MLP neurons of a small language model. Each row is named by its layer, matrix (up: input weights; down: output weights) and neuron, and shows model dimensions 192-383. Each number is 128 + 32 x the weight over its row's rms, rounded and kept within 0 to 255. Numbers have three digits each.
Before each neuron's rows, "fires on" lists the tokens most often at its 100 highest values on Wikipedia text that the model never trained on. A number after a token or word is its count.

fires on: " " 30, "in" 21, "mon" 5, " response" 5, "ir" 4
L7.up2019:164122153176148083167124190141161134126118142131164121127093119103117189105140126142140114153141093087075088144119110145159174137129173131203125086134098095147085144118110103148091165128106124088082144120168149158128119195101094095123100132178123170071104158110133163128175119120114171070152147176171060133127096100138060147178085135146114110144131110151153173178148164124074179194091100065106096131154103126099097109133102155131120151092148113119164081125115138163065144116079162067167114119135108104112044093157183107104088089146126128119139165167168103138168096104139159114
L7.down2019:169149121121113144145151110095131044145112120138077103145140145107158050052113167102120097169110117076203109116175172056125149118052093082077166071187139095103110141093126105147152164125172131190174152125139191141073089078134083179136142118158088130135140112115120195187132151185072113133109130097159169095152130152131121108080146150120164183114102164155147148188093078159139146149164143106109197067107212125166154127080129112143091127138129132144118135137158095101168138082157116131125095128128089136127124158053062127144145143117175160094107167134159150133131187136104117186

fires on: "th" 32, "ins" 9, " Nation" 5, " susp" 5, "raft" 4, "ium" 4
L2.up1575:106133104146172143137131112133135126195185126157176117126120055090093146116132130078073132143112150095090120123105121132140165114150100125097186121133079114081071087096098140138162186139099109124169057099118081099131096106118148121139196099133196117161146135171096172166114122115166115132151143129115086110106115171118114124156074106054118181116138178090142158110144166114170167155157109147103149092113150113119113122161145164159160104120160155131192130083129115186167142095099142127136168114096088118193099115102127176099154114112167100144116113156130095101180150122115169139
L2.down1575:238156122093062117115067088148119064113098132173139126128072161160153110110119123160115112134144137171152158112163153153081123142088126127205077119154187141151156129146172163159063056162151084117122180163168191164097151130107125097118076141085123127131110101107158087113174120156113110165110076122113135146142143177113134101104105124089157113159119112179143082114134103114133109081106194094109106153136128117147141168114117085087149106094147088125162131106141165112139113149143101115140074142117156145154123115152056138175101118107095159037115127124100177124061098134113095075

fires on: " " 67
L7.up1361:125166132191132143072087160141186146152154092121090109072112105147143068136069168159117140141077117117119094142097111095136122096122133130130165089067100113137105118175154155123151162119149095106136164104134114123105112184140129123131151205164130150076162110133102144202143114091130155172179154106064108144101116053136078166083104109139114116134128186144153117155105174082048116185178130146132077092126095153128149116107158070148168132119106142120185108100156071138113114177108124162117084167095173190146111067139150102085065104127140216144115107193172090107101084110128174093
L7.down1361:119135130066105099126101174160085064106102136129141140154179124110189075129122108120152144166164075129151169182129151142118136129154149096111104130170129164080092142084128105132093145135097137095124144084133150109140062090111094150108083127075105122157133111112083177127101161118139120119110111132085111082154200115153128077159078114129153178092083155087118157147105087170153132035125085108150112156142115133149154157080096127108113080161127090157138100115134130152128038113124100108083135080145147112100114124145116135155161147133126113172132113148097129111103153072071111145

fires on: "w" 13, "b" 11, "u" 11, "d" 6, "l" 5, "iti" 5
L7.up1973:084057164086103102159132160124051097150121141063116106077133135105157116163138105117176113133118143150131102107162167123111135077179086083136157067159097097149123113112152130104178119134117118114106113134133124134137158105128173131137132206089123175151120150096160077101186121175087104146123058223125153089087127138155140121104135111099123137151164126142134189130065164071120157126115112137104165133104080095113103145170112113169113163163178118150136102096095168063134164122137130148046143075099083144120105128134151125079113107165147152124061107150167105175120143154126160103
L7.down1973:101171121121135120101138103077109139072152140178204194164118092141122149170103083074108120136169118160193176144069104168089083189097121148121122191139135158095154175118137140125087068091154107129124121143138107076098129146139152112151119081097091154140157093135120152094138121138178184139143110117148139112137120155115073172166093208158150143106119150098143085139137165135163066132117155162108107131114194108114070068116134081072106144166163151097136146138089069133205135141142155092174133127131147123144190164103112116147122121159115094104166096082144164151146077140138115155

fires on: " in" 27, " In" 21, " up" 7, " while" 6, " I" 4, " t" 4
L7.up535:144132118136098127135082161134103183082095166160130138132090151136064186138144147131166186090148104109110094108126135117149110083131113099107077124136149071135124120109122067173154137100141113103119073146113054132181154100149164143152081149077153114154149169097103112143124104149156107156135157125088136126111140163074191144127149118041089062111097166198115138184107131165069116176123089161106120082074120148165141106163128158137114131117156184154123128115134068139090102148105089088106117110084165129136082061169170197161139155136170109095140168174162192141140143144089142107
L7.down535:153170123099126094122159130127112129088170107118176155118144125149189060052146131169122152171149094092123120121162147137099163159167127119098146116157100072105135136163090133113113088149125147197142125148152145105152116143135123119099156135120128111096129144168120099142147182141127158135107129118078160148165149091154060158141150140130136105129102163145154156090155057083090161085119084121127119144143107126165171145124094096070167102152187110142107139191122118104210137096137121150174107187087134121133144162170148106153174171113174200161081123105088105130086139144156134119

fires on: " and" 39, " most" 9, "'s" 8, " by" 6, " best" 4
L7.up170:097153162129130142123084161146160140100152100091127061066087164076115158141116143134111156189135110134089165151149118109090127117103145102099133182139097123065119080135155131089135201139115138093151179156131141144107156153072141095139072197117164155138155146126138117157095110150129116149103139115177115144100127149142139141113079138141185206105146106137105128161063193105107163153115090074116081125148152087113170135100135133201132169136145177129159102091147100139143135207161181143151171130138137126112028184099132162135128128154097203156065133121082141157109117192125095127
L7.down170:105141073121144100112143175134114149070158161153138124113136088111097106119115153183132099173079089127041123146160130158188176159166126100135170116097168127105092137117117141158110076129113130178161129074136112112134063165112074131082080081120147065116121107043132128133174162154093119116107131155132155142139166140105155168177117138118104088125120135126136143125169097121135080148097099178175081104112135123100108121162095128130164064132114092124119131114112090092112123061136101119095106158112143124137171077195175069180123125134141161084072142127077184128121135108147193103

fires on: ")" 34, "\"" 27, "\")" 5, "," 4, " as" 4
L7.up390:179149128127118086129116075134075109153114143113150126116059097109167111154127159073119120168185113117110064106104171116131126101160096140071120092117158128110153070124075169160138169129120154099145132138180171166123109123107135109155150130114048162173159168121109095100087157172141137176105111129152109170132106119099147097160138107151142097136112133137148071118145121070131164170182116096145092089129155141078118115169143161177091081107171134115106079145103087090122111105085220071164144160141143126159039198147148099128189132160167074080113187148175135136142127118103152072
L7.down390:128113151148155125101129205115123192125113156182163153149126176158146152114114073159185096088113131127175056056145139155132060134138152123146143123130096096118163161121148138099151110110082148099148169160133147085145152099101142128109136129085081126109183123159154124079201151114122134136133152128124135105080150092108147090113093080150149136143113091145149114105135137104175184122162115179141165138098123119122107125115113085120090153120125143114134113113148108150126145069102047129107127164155124106105145128107070184144131080115130126179153105150044066128110143094090068146

fires on: " |" 22, "\n" 9, ".\n\n" 8, " season" 5, " international" 4, " ass" 4
L2.up1954:151052159083100123174118144119170152139174105108155105161120134073122094181102068168155138105104097136115076102110129039096070183160139077097132137085090092113118138156060139137072112106070088111128129096190151104179116137175121113092135120102132098067171131066119086168149050101108181164131031123169133073049115089137104194149118111181167123178170116091138156160135127149094133112126094155132132096115148104104143099083156132172174119137122147101130115119139121119131144136128127168112179151098116127123094106091124095147145086191130126129095094144122076136193136129128127130
L2.down1954:113134148170165186126134123121117092153115142125151210124167175150114173071098098113128137147107086107127150143095117150148119089125151136177116074115143127098155055104103083101128121137152174147153097188078134212101102184172107117123107166187100092164088126165152079159131115157123090164109130157140108142166116126147085110139136169083130095137095113143122105169138129100148100150118154155144132107083121169131125093198115111166175149078114055122167169082080134095107142120123087136152101141112131142085086148124161127096134174135093084095122159132202168151123138179143071121

fires on: "-" 20, "1" 10, "5" 10, " sound" 5, "25" 5
L2.up1369:141107138077191147128090135110081149174120095140102071095077132103097123109133065137129147153123106127108123076137180083120134141105114126055140144102133143155137151119103118151107078117154143134190107095161197138074119161077136135163203121133179050130149176087092070067084123103095141112161131148122175166164072116172092126125043153135133119136128155103118123141157126132124170100151158175100115172137117123116124143113113118150170134121186110125140122114126156142069141089097162099118094095084134141137154180118090173150120104103070173056012158151109063109170123057135141203
L2.down1369:104184131177063101137179123133168088135104138138182174132203124146173140117095149149111049126152140156119083165160148133175128162181121087162080087107134076126128102138177147122119185177096177130065107129064048115176091125173108113101097177157121179129129080119134110138150112165158106129123115092160111108086141114107159147166214123133117129134140156143115163131075096122139076127154045091129140079101104110132142128105159171121146113153074150141136123084128111101175168137124134160120157135115136132119159056099183083125145163158158106188186153135129174173106121164111099088

fires on: "ase" 22, "ender" 12, "view" 11, "ress" 7, " SWE" 5, "ów" 4
L2.up1681:068142139156155096116130116115153117151145112112198112099120110060155110113170120100173130158178169131146048103124169140115122154099090121151115156147108073139093182090107101103166160168118112142137074118065131143132110095138119136079107087135141110132108143059135100138136156096121074126172136120149161101121100187181166162208169171125192116087106104102145141059174135142172163134131113139154122193107092165122090151139102100122111089163133112157215142192110140149140136137163168085107133156140144137129120159108116154149162157138160111169131137111160146077070159137161134105
L2.down1681:174092093089139159153140142142129116091105152106044116138114151178101129145101140130115130102081092121105176148100099098126148115140135129147118095093141183138157074186172171184097093095137149098120195128162146102121113156118126131194139129096106147135139130146108127130122091143149160099079100133115094159123132080079100109075092093115072133143136177162121115151073121084089091096099133152097145083172151091113138099119165142099129142080101146097041155080149100107145114093104086172147128135089102161139107129130110106108082108113090142087133087157116110180171079146103123138

fires on: "s" 34, "and" 6, "n" 6, "i" 6
L7.up511:129138108155123136114091084120116083095128112150120141125110169083097122147099158072158203125136154145108124124077119146152083160179182129126096157084137115201149092072139160101147129118128103065097098122071140159163099105217070157169154087176153056142121138150073076114145131126092125123144086137156153105115106152132190115104164163135098134097126118097125160118136150116093122164128154067134104101161111146075099096149154169125124150104133096143155119120128112082138130115168141106157119141146181154139153144097139113164112119132149138145159114083115119098140162180164179155
L7.down511:117102150070101127163089158125145193144182187137111133121171108146147103118129143171114098132154112089209154107174143142083129152123133183107126117135142077068099127113100126156095073127149115204169126155144144138098150160119154095146118106092104156086127134074132134155182149099107066140135205139103121155143187150133116162130064132140140111136123139116110152109108124142111148159133125173186134160087183140129197143089066122131079126179136126130143170122160120135150071126122088166098118153128111130111089100121059186131143152093155148145191131112078192139165110072138110077

fires on: " Division" 33, " position" 11, " Group" 10, " type" 7, " classification" 6
L2.up301:136118120108166154113144115143081109160131100185149166129106099111119138096123103144062119110177105079053064125123101128153120123162174129123159111101050120072120160118099132176069122130125089086126193186075199156140073130172187103102144091177173083147199140112116129102050101077179095137073153135100187131156147146151132092088064139115126088137155158095152102133152098120145147117149184062147146137125143131180166115109126146133150109120123094176122055118124107139150149091059142134128182138113103112161083160100143169094112117162159091174074110068170134146167145167173091129
L2.down301:113105154137096098126137096181161136111146122087160123100111156116107154118116177084114132142058118154074124107147158093110151082134128158175090150110153089133096093152148089127111179155151134201152129112173049113158126167098146104159101167187186083117193165133139105102154116105100151161175129098148111133102120125135118100107128107149178117149141109137177134130112094116101166166129171180129139101152114167065098112138143093112170158122123160130134101192183146116089103185182160129138148147166112069083139061141072112152159163164099088130107153070014140124123105120143151121

fires on: "'" 26, "\"" 13, "’" 9, "ić" 6, "ás" 5
L2.up243:118126094144162093115142067092116135092178118103146125149099078110121106124126088108128104088157195135093162128156120156121059136097141120142091149084156089134096151099145182102102150136068140132189164156110178183180143087134168130128122113088164143116161109107157138147080105186089052153146142137174066105124064140173085144121098111162143133099137143115126104114118164156145150026129141172158127154167142098139146149157148058109121147098123103143115129121103183120178149095112110131199145191130158097107147157091096165102125137184105078159136151157187040084125141136167096086
L2.down243:113117156132122143202113161159117103134072149143156114146160154097134126162088162107102123098115081086095067106113104091163194134199119112125111126129091143139186122172103109226126109125162092139079076094091067116104102131114134139131139137132114122147172153114141116105113127105107178090125133102099171139135134109128141115138120098100128086155114078122133151114108100106105142156131155084072119111134150143097095144114105172119164082152146174124176118174119061135140111172164131128069110106115117179145110099143137151170081094138115181099109082081127230115099136185115158177

fires on: "\n" 30, " ass" 19, " very" 9, "ed" 6, ":\n" 5
L2.up1974:106111141156163192139091182090122087138151111149106149112079124093100126121107050148116166139108143134100099153098160107119196165134078121126147106058092128114152109113100083155090132104071150111180090137052199152098110129106097130112139154128118120154141156169131110131126094171181149086171101094122159096118131097168108071155130151155132113179147225112159102182121169175125152092170067151134152117209143084108181140130141162162119147084160068108110158142124102169110142127132077104053100176099139141146113153133116156092107168162147117106163103128129068102097132132099150078
L2.down1974:152130113161139164183091159079098127093160078115165125064074130115153092127071085141113135148056162055033119183100148116081122125117111150151143176074096136146128145111156140142121115167103089144112094131108174163151084121158149137091169175153092116136168129160091063125166136148124068098131119134121121177104149143136071140141161112104125082137122181112164123136165169155086139148129109161133101128185174102127171144143100133166144159087181084133127180154112105147131114110076126110085117154103119083076093105139136128187068132151108150150157160101218097103143118156136145137

fires on: " of" 21, "1" 14, "-" 10, " command" 8, "th" 7
L2.up1653:079120222152105158144126106139134133091095186103186126122094072155055136154137167125089113140127134101089133113164118110151156081149092112087164120105171110091116122094094096144151091155156064101066134203067185134170099130145147134087164095145121101157160172150149106064176093117130103132082121139190118125160125159123162089123072078121091157127133166097181112135113132050093142187118111155109183092065134118108117099132157160092176074070121121091088172082147096126064185082113186154074128120106159083111148132101162133062098153157146184091091084105156093189113099132113112124
L2.down1653:142114101085118152097167172133123150178132098156050111120131165072149076088170116154119119139089101150123129157085143132115154158035179102150111146144132141176141109155143111137116147113091163226130103079211109183142126092107149073144130158178105136132128132147145062171152142120148128143127065107063168095127120116123090125097166114132146121130162120137091132127141139163170148092138157105119081067123133136135117171156085123208119136199111132207165137137113097110164079163174098128173104131140130138184112087153076096141132125169128129142074203123117090122126155194122101154

fires on: "0" 34, " as" 14, "il" 13, "ins" 6, "ades" 5, "less" 4
L2.up1698:164137137102110177145109126108131152130145140121059204076110147129138110125116121147163137047076168109076144124096083145108128174138111125136077167141110143081169157071116137174112142104139102120089144143147159123066089125148096159113159193093126165118199129138139125111084152145160139148174146170115126114161053124156104082172114072101157154112118137113150103099109174152117153153205139133106154108131177155133119065108168142171095172130099116136092114182070149150127111086128171121124094112167110152127136167177147229142098094121091086109127120050142103130088158191080083123
L2.down1698:113119186162113120095149155107166089090162122218187077145134058092142098118146147111091127219147110149137126153130177120117135086135155117083139085139130137138058155195128160128055118151101162133159112121080170141135073151085135133161093068133150121113094088173149105132166103128105127122123053110086109089115188151109109113114139170130087108164122122144138148120108104118111141087092099107107103164127093123153145182182096153112139071139126133110169176083167133134123098165132094115102167147107122142108161110061141043121188144088160138147085110195108200163146096047133144156

fires on: " " 33, ";" 11, " hold" 6, "{" 5
L2.up1902:173095219150163120083145149119144141133101102163140078048085125092137128145089169137091157131064147143115092197107167090190096070186119117106127190081080133135121177158140112106054139136158112144126164137158144119139101112107102103140131149140149157118132135167126157109126130102142136172155097123131077146139146121156160164090063127122164166116099158129135092138088159072137132159138071163119108088126161130146095112112123112163098061165106119113172108073135143131125183150090168111172175121165148118162064164125166154091064099153171126163114043148170123102082147165121187172
L2.down1902:116151056139078194182137130094141133128169198095115169152140122135096121129139049132156125145180096146152197080140066156100135169072096135132099044191185098105182087154121134149149139118077154170120107124110124124130116142187109177109100131116106100126096109188137060137124159135126068111112206100128174134119117118128123133148225127159128076152132115136095151113134134137105157069151113117117147187119062170090188113154135170054118140150158162143104086143103165163177064111134083117088093160115104165120195106181123118135140143103076131055166162115030132132074106157137161092

fires on: "," 30, " a" 29, " and" 13, "-" 4, "ass" 4
L7.up49:198147179129118089098144107048112126165131192160126064081115082117128116076096096129074163193118077106100161085136154110124157120122103135090147120128110122065143137094105105127183123087143124156130066080116141128130106128155083129131147197074137115183126157144146115201123162148061108110112179136137177137156099142160148106134129090171137153156160134165126149146134087142082201109151134133138099119126162168171144051132153074163087091156141112166175104124154081204128128087090149134133179078114160166132111121145145070123124055094129111198134100145127142131158160154126125133
L7.down49:170113156088148161147133058172091149089151147132135135089083066166090165114099156097116141127173183105137141129114162177125104126107135132192140093150115132112077117140130068156122139078150120177112133127132098143166153143095179168141139126120118125110141124087090161146128140119147128152123182086152061113112123104107116154099141143093171135178145162111131146153067121167145102098113102163121128122140089082120148157110139138130196141134120154113112111134139145108142115191136138120129151177151119073115091114162145194128090089163166094098094092152063139142124127120113103133

fires on: "s" 13, "64" 10, "." 10, " •" 8, "alls" 7, "es" 5
L2.up1066:203069105102123119143123125080136128143132092171115133127097171093116093144109082122152143097139083167107156154131118140146134118081107105142148071084095145144079144103096093107105133098148209082128131153115132139137135167118143126097143122120097111124163097159142129117159132114116150176150132126132173132127136098166152092157154104176119056058188153122175101138128171163068123174139155125155090090116039147188110096147133115152146088158152070104111127102083147136184170162159126133129073182172156150164110065148190081074129158131108135110120117133156116108163143110140149157
L2.down1066:039155112167156109123109151177123133106140101098123131124116090128148135147121157173116168137133099154116087104107150149181120156132167203125082175148171114119125125106134143157132115184131072199130167089105099073120172053142087187163102125105184163133151181133159139157114100095128099135111112141123145105154115180120112171141156144094069169193102151167055184102119083103101116121164091139130149152163203117076145129110141162103103146133081149152177177111154102163102149115111106105110174094032083113150187158127081153123087099092160098112114138110061140135092076175088147087

fires on: "0" 35, " then" 10, " follows" 6, " room" 6, " simple" 5, "ex" 5
L2.up22:161086120133117130130060092168195083119100168157146103120112110090139070082120100135138088084136136138151139082167126099106119148137095144180174180071095093110146118186106112185139132125157112136111130140118101172172140144197092157190135129097119143085162163118105125165138194136137102152135106117132090125097106158139066074148090085150132135152099104148129127075109126183185099138184137112151072082153088175140166121183105168162127175116084115152122123155070094164093115162139074121165085059130130154104135126109097128163109180143082163111084148107110134111096123139148117156
L2.down22:085185108090131120100206141059058161143182102107129161102156175160129199165162140111121169188127138089109106148093089130152131108112165095117101059171130173140096123091162124063097160125103142139155120137167164089109107123097162092088115102161130121173098097109140102090128060123117107110129149135115153128144113108113170190138165156117128094121148135099105135178143161088087154091059122140106154160115141066111096108107130099089110089127169115129146155099181157121151136101114179150102167193121115092176124167126124144105116079110143070099159139185117101147144144091076132090

fires on: "S" 39, "Z" 13, "B" 12, "H" 8, "D" 8, "T" 7
L2.up441:072125142164121135175167137147116055114142106111064138095156115113094127154134113150102091133173132090118104127163096096174121188178136133109165159131089047147162134143104095174139111100098094108130169122153135125152165119101125087146088134107094162185192159061130117145127091161093113148120130181106126127079125141160090104136091128081109146146083170142152113082144056151155125190097105121126096149097117169113106110121200142155117163130139074147134140194117099183195129175144141147168157151138093139155128116136148149139132138182086176162045138125147083169123129150098147060
L2.down441:155161076086136176113117154050131196145105137072167114134108142086108131140085115093153181118109131150097181158124171180102100099104139138148103126163132162120077144158098148070077195191171144152172117173093150171128112116175157124108162169134126121101089142186147130082118145118167125112142100105088122122176120127118175158092132111117142112142165114114135103207089181118098179121143150122120154119105136056134118129115078143119106080112138181127109155071158179101090115093107126065094083125143156120117178142121154155136101186129146067134182163103161178137114152127107076182

fires on: "20" 14, "25" 14, "-" 10, "ets" 9, "als" 5, " divers" 4
L2.up1463:179098155144086148132152121115170210094231111158136070069128101096165162136092173159101152160161084056135167161137088132145166182140105114130114098102129116131081202150146119128104173132109121163134112093152146131098112174133086192164147104138140157148154084101168142066124078153148190110158108091116153133139066118127136117116069098178107126117095129141130103122098165141092128127159076091117144099130080132117209154114137157146191118154168112107125149112124120152135128099162112133103139145164102102173099121114142160128064147180149138130115143166117039158146144141092087149
L2.down1463:095105171101163125092098174126087059129040143089180216136133130197072092137155063110147124089122183178111113138127141158100104088106148135143138134126109151127151082156095127095158083150149154096070144144096107115159129143155144099073090162129132105124103163151120114199155178130122050125081146143123109114132176143110124108161188182133119154149178142080145151136095120101149095163127145166136066101126153126172096087140134126156088166142110139182103107113154148120093158147117162159179115096129168160097211127147181054126186096063085153125115146124131156082102086074149183115

fires on: "0" 72, "ire" 6, "-old" 4
L2.up202:113157130173126127156126111121072120090098171117123053126077085087108053118084086113155098037164140024092111140146173160149133151199125123158140136122130087105170165071139104096144119116119074135120105135077124132148047164154082096183125068119142144129219167146118128158095134166095109114118131095144117122075121153117084144133120138085133129091170100122104103122131144152070232087160134077112168187109158133091110145076148155174154198113146139173110112148131083153142067197108104139104119120085132141120162110100152148102123166084119119082123129090146108111090167174161156140
L2.down202:129125143095148135113115138143150119133203112102130184115145162194127174134137156098087144177101114203183111144093105081112115159115094125112123124122070150142112153175121127208068101140136188152157142129157111143052196075123191107093116179160149152143068106121145106090142077107142113136137048168094100128144119181155166119150146123160118115163061194149141131148135127131163107105149122141147088096128128130171141112144122132093086070125115142057149131118154153094117145096144128119132125167185123132134122150126048165165122090160087130151122114169037135136120124102143115054

fires on: " of" 37, "-" 21, " into" 5, " begin" 4
L2.up1929:127118158172212133137097162047121061085138130135130130088086118166050039138114090150171100114159160143076088170082168130086112139098125085073095131063096079167125119134109087166145098078145162097125103168155152137099132108167103092121179128112138152155163097170120114108071065200060147146148108078132137117126141140125140089100143107120107118197155089125119164177120115130161137085115055155158165164083152120191138126115167136162153136115112079097089129085131123085079180126133085183146125161090159106043129095130110127155108115116110154054109112129166087155146164162151084125
L2.down1929:101138125144112109200133159155154155159080138131112121103046148107193131125227154101143120088136101088105074123147112151157155114179138113119093092099133158159135184166097149109151133191176102139083109156148121105183131171068139120128134219168127137162134137087131138118184128133138085153116161127125155089121090095149081143134130151125134153087082116130135103083146164172132177118160136134072152071112171090141085088085105143169120147156102131135140077128095116120150178152170134103162125095186113096199200149151117109152128184143182115169087145148129147159126064119120131161

fires on: " |\n" 15, "T" 13, "AR" 10, "at" 9, "ass" 6, "S" 5
L7.up595:150138149095098107081103206163146090151139168105085062148145172065121151153164122106092110098142080135078116165212145130136152192113171158133139109140123085104156133147123106116136150111091114077102138136073171156070088177099144133094089133203139154069158109134151154139100137134155114095188140117104141089100096107129192101176101095122129195140124157093092147135108109115077169177109144141100135153138119108110148061153134126153079159171109142068118142097121069152163152178169188057118124110131106149110158095162126135095056079110103130184125183150151133157173063054087139143
L7.down595:152068080143142091168112088145157153123105054125155161151135150160101110159123097095199119119102099213135145150125108141121155180123102138154083193118143208142127188097102166117078128094140071126124146132122073160156108059162054112103076138155143121137119133162125104159145116091129166200174060151103150159134045147104069174109158163157124099117154160174136122192131135107143178086151126116129117160120136094185105121132144117127142064136168188174110068107129107148123168125097113132134169175181126115106160129115142164157089142135063140111142098105116088130175132112093070093

fires on: "." 59, ")" 16, " |" 6, "\"" 6
L7.up1571:118147119090139173074152125164129144181121129179084159158093132164105068164156098117141144148113114137137082112193132104132002101082131086113162123069126096148116063119123120153177128132151162088134131128100168113145068133110148108158154128161170058192186154185149191119134102096136165122101126182160088119138101109142159130110096155140184195107122125169118116127104142126153157169179147119109162115113086138093111112070143146156085137064132097100155123070159116167165124137065126174122143135097126126129076132129111108113130138125102087137190109046169194130089073155158103100
L7.down1571:168146084125125154124161091149179111138125140107138110111200145179132142082109184133157117066128119149208130102085121165180072132188142145101115119127111170135164160121101110170128137072130150178150128140143108154158171133155140114119092176122119148102112070169072117126104156143152114155099128089116081115105110133066133130099126104106095172093166132090173155143123128125107126149123139137125122157122114079096097173136101081075118122157080150150087136132124137122187124123085116076125133109105114076106215107136015122176165086169134106163199135111108126160149145097087141131

fires on: "," 29, " (" 12, " the" 6, " enc" 4, "at" 4, " with" 4
L7.up973:133101214114104120127096132160141162123139169114127108111106130105132137112152123138131160117106097108134117129142096109122079125103161076103134112110137126184125126146128140129109094114172066086094127157120166138139133149108078131102118141123146081100157136067099066138146117126166137119129123133140160135086148152168143156123147178076152133126128140174170181100107142170072073092098140141163117143134207100131145112093115176200133108163130137175139159136121123147096163083077104135170059082075113102117112136150204114142148076205115164067098127090161119132123148160115183181
L7.down973:152169178141076133107119176133222110119154108155111166172026162046127160139074142127114137171138070148119156117211157143142149152076161117115122110107131106120175131126169137124115121049151096186150075077135124132105083157126123134159133126118141159146142082109159053098122152117140129092139101133186152147105178135082134117136126136120069066113125109042099151110152093146123146181173150099133128097102118118140170110171145116088085146099150071086148120143073172106130123170144180087110162128147092133119132126154113177130148165148078150136133150103162136157142098131088144135

fires on: "," 39, ";" 9, "G" 8, " The" 6, " very" 5, " more" 4
L7.up1173:136135098160120143157113142095133122136155128087145104116115130146120099107119140132144137084096121126129136150111127083117127101105145126122107105133097100158132128138050159194085114177090181141112128116131102115118063204125087137136090132138135053078133181076145147138124144158177061150164106206197100139114091136141072152170087181076110109080118133087138119147113123158096081125117117082113123152186153051198147047154129160091127117102103043111126143127144092083149135160078059150101137122100122119178135098066152121120091122204137101118108200179159110181088174149039158156
L7.down1173:128127169151117134066076102168097183061123097118106148152155104173253111160148177209132151109114080173141146110117129124127114081123124096120125164108102127139150125166136189121119148149095118111129121100121131140082127192203123148183132160090162122050115134195117135119107075097181137102102142044144115086148132189126118129136079145174170102158183175198110101116137165078176199102146096168092138172149104085100099137068171070151132145138173130120152163043104146146088117129142133140093167164119041171071207149124159141110135151124165099156140082153152127089131116130097140206

fires on: " /" 28, "14" 7, "as" 6, " che" 5, " stand" 5, " Church" 4
L2.up575:100074149106143132142125133094120108149149160138152158125064146133128153139122139172156113172139147101070119182122084141065104179177099110117127110101152132098182181112125085172157127158105119160153049124153191125129124159175111139145171108112104119162125113107134094095083128125090069214154081099121110101119119147138159129158184138125140132109121133125114136144142115078146136137079144155072189080108098107132165098132146119155209088118138156125165115099108122125131140202126115188131116148096099141162073107125164087085073129180108167157098103087135141082165085095106134134
L2.down575:117188120072113087116088191159105154122113097128096122100130141125075078104186103123122117121124090128113118118096173103222127103189186092126134186134096141137148152131122151100129127127153156073154158145122122152134146110103154102099138156133128097088109137107137169155126137098150174060079131112187158155153080101147117094129097109105111136182124141099175174142098142156149138148176113081156049145146114116104093159140160186104119192091112102115071154116167180144128138070149119069135112137170158126164165139111146135127177139049119134100113153161099203119092157103150111112

fires on: "," 82, ")" 6
L7.up473:170083130174162069084135108159108083120120180122143080092147088113154170136094109092083129132147175116087103147065121119143048063113143154079122142117119120103164098125114146146103095073156112120170151137136134157131093129169128150070121133132114185109196125096074035167133127149127141170139189099123136107085092140195114086130163132131129122119134172138132144126126118113116154105100147150117092098158084194161132192179133151165108127112136139146166117142070119104164104129128144077173157113075105199106098151112189132144094123164130136163076105118116149170093114171126152163
L7.down473:114172150089094082128141130110141148108147181132119165172131103115184146076129135102132082121136146137165127145200128125143138152155085147142148113159129123108158123187134103081160165131139183126116150124130141149109114146098080171178104104160117129161123151113146135109195195139116104147149101079155101111084120123123146136055051104088167171105104074091177122131098086086175143147135128180137129085099160088097123100182098147065033161131175096174085066115172128169117168116100103132140103140155110079113099195151140145150122141120125123131129189156066093141100162061136073103

fires on: "." 25, "==\n\n" 8, " Open" 6, " family" 6, "===\n\n" 5, ".\n\n" 5
L2.up1897:161085105123111140112125113160177125121166082138109129125096122104144182190098084133128170151155097165147099156162156075102113135120137075105109064101096110035097120091072155106081118054078086111133082118111178143173109164127139078199096116168156094165138169088162193113136151099126156101160102148143077065164169189101149123177119136199105111148105201114187109114112074213093110096159090143111057112130103146066128088119067131126147128120098065098137094107135101180140111136123095076153141142128132104102089153127094110127146110199113114150092127127153110123182057150091152132
L2.down1897:123135122136171091098125112166140154117128135092134103181154153157101098103139161170068049136078124139147164086103089153137081103075140124128099175120173100187205100156158140124154148123143159084100120139176123117174111178137098237089149092090115115085100141176149124132113089172162107130082099149149174133131119145164081123092177118108196162160147132115085086147147186115146157202137157186166172121145141178148148146122147218128105089126090179171153113105095106136136142076077118139134102060135125089107168173123077160101087136091183127098151138151099118135131166117150115128

fires on: "," 49, " career" 5, " years" 4
L7.up1167:120072180173103151184152140112143076127132048121109081121101180117113153097114100106115099124109171086104106141221152118123127138114168080100118128139129172126139136200097116147149170158112123162191121089092091125101094106113148101120124187119092147124178139134146087088164123104154120149089075120132074197091102164076104172116095154097117185080162088162174146168137126096131172163172091132142134107130070136134141137138120128134125124134140132113126097182108145075072099127099141134108122121125175160087105097155177136105095104171072178128126112092112153115170097204089130173
L7.down1167:150123146237067132122041119178094122121118102139091123109118129162158120132144132074126171137203177152152151098091102118133111114084118154188126148132131173148198150173098142145118117162176148110161094111144165126093165186123128099169139143156130120088161071161085124114147062087128087080167099153137123170113125127148172102133100140138108173139155096103093093094126158118124124086125140119110125121140135120179118195095160162168101108141121178181141139149114140163113185142130130161144113122085090196136174141103042134137078177146139090138148149127183116128126102158140135071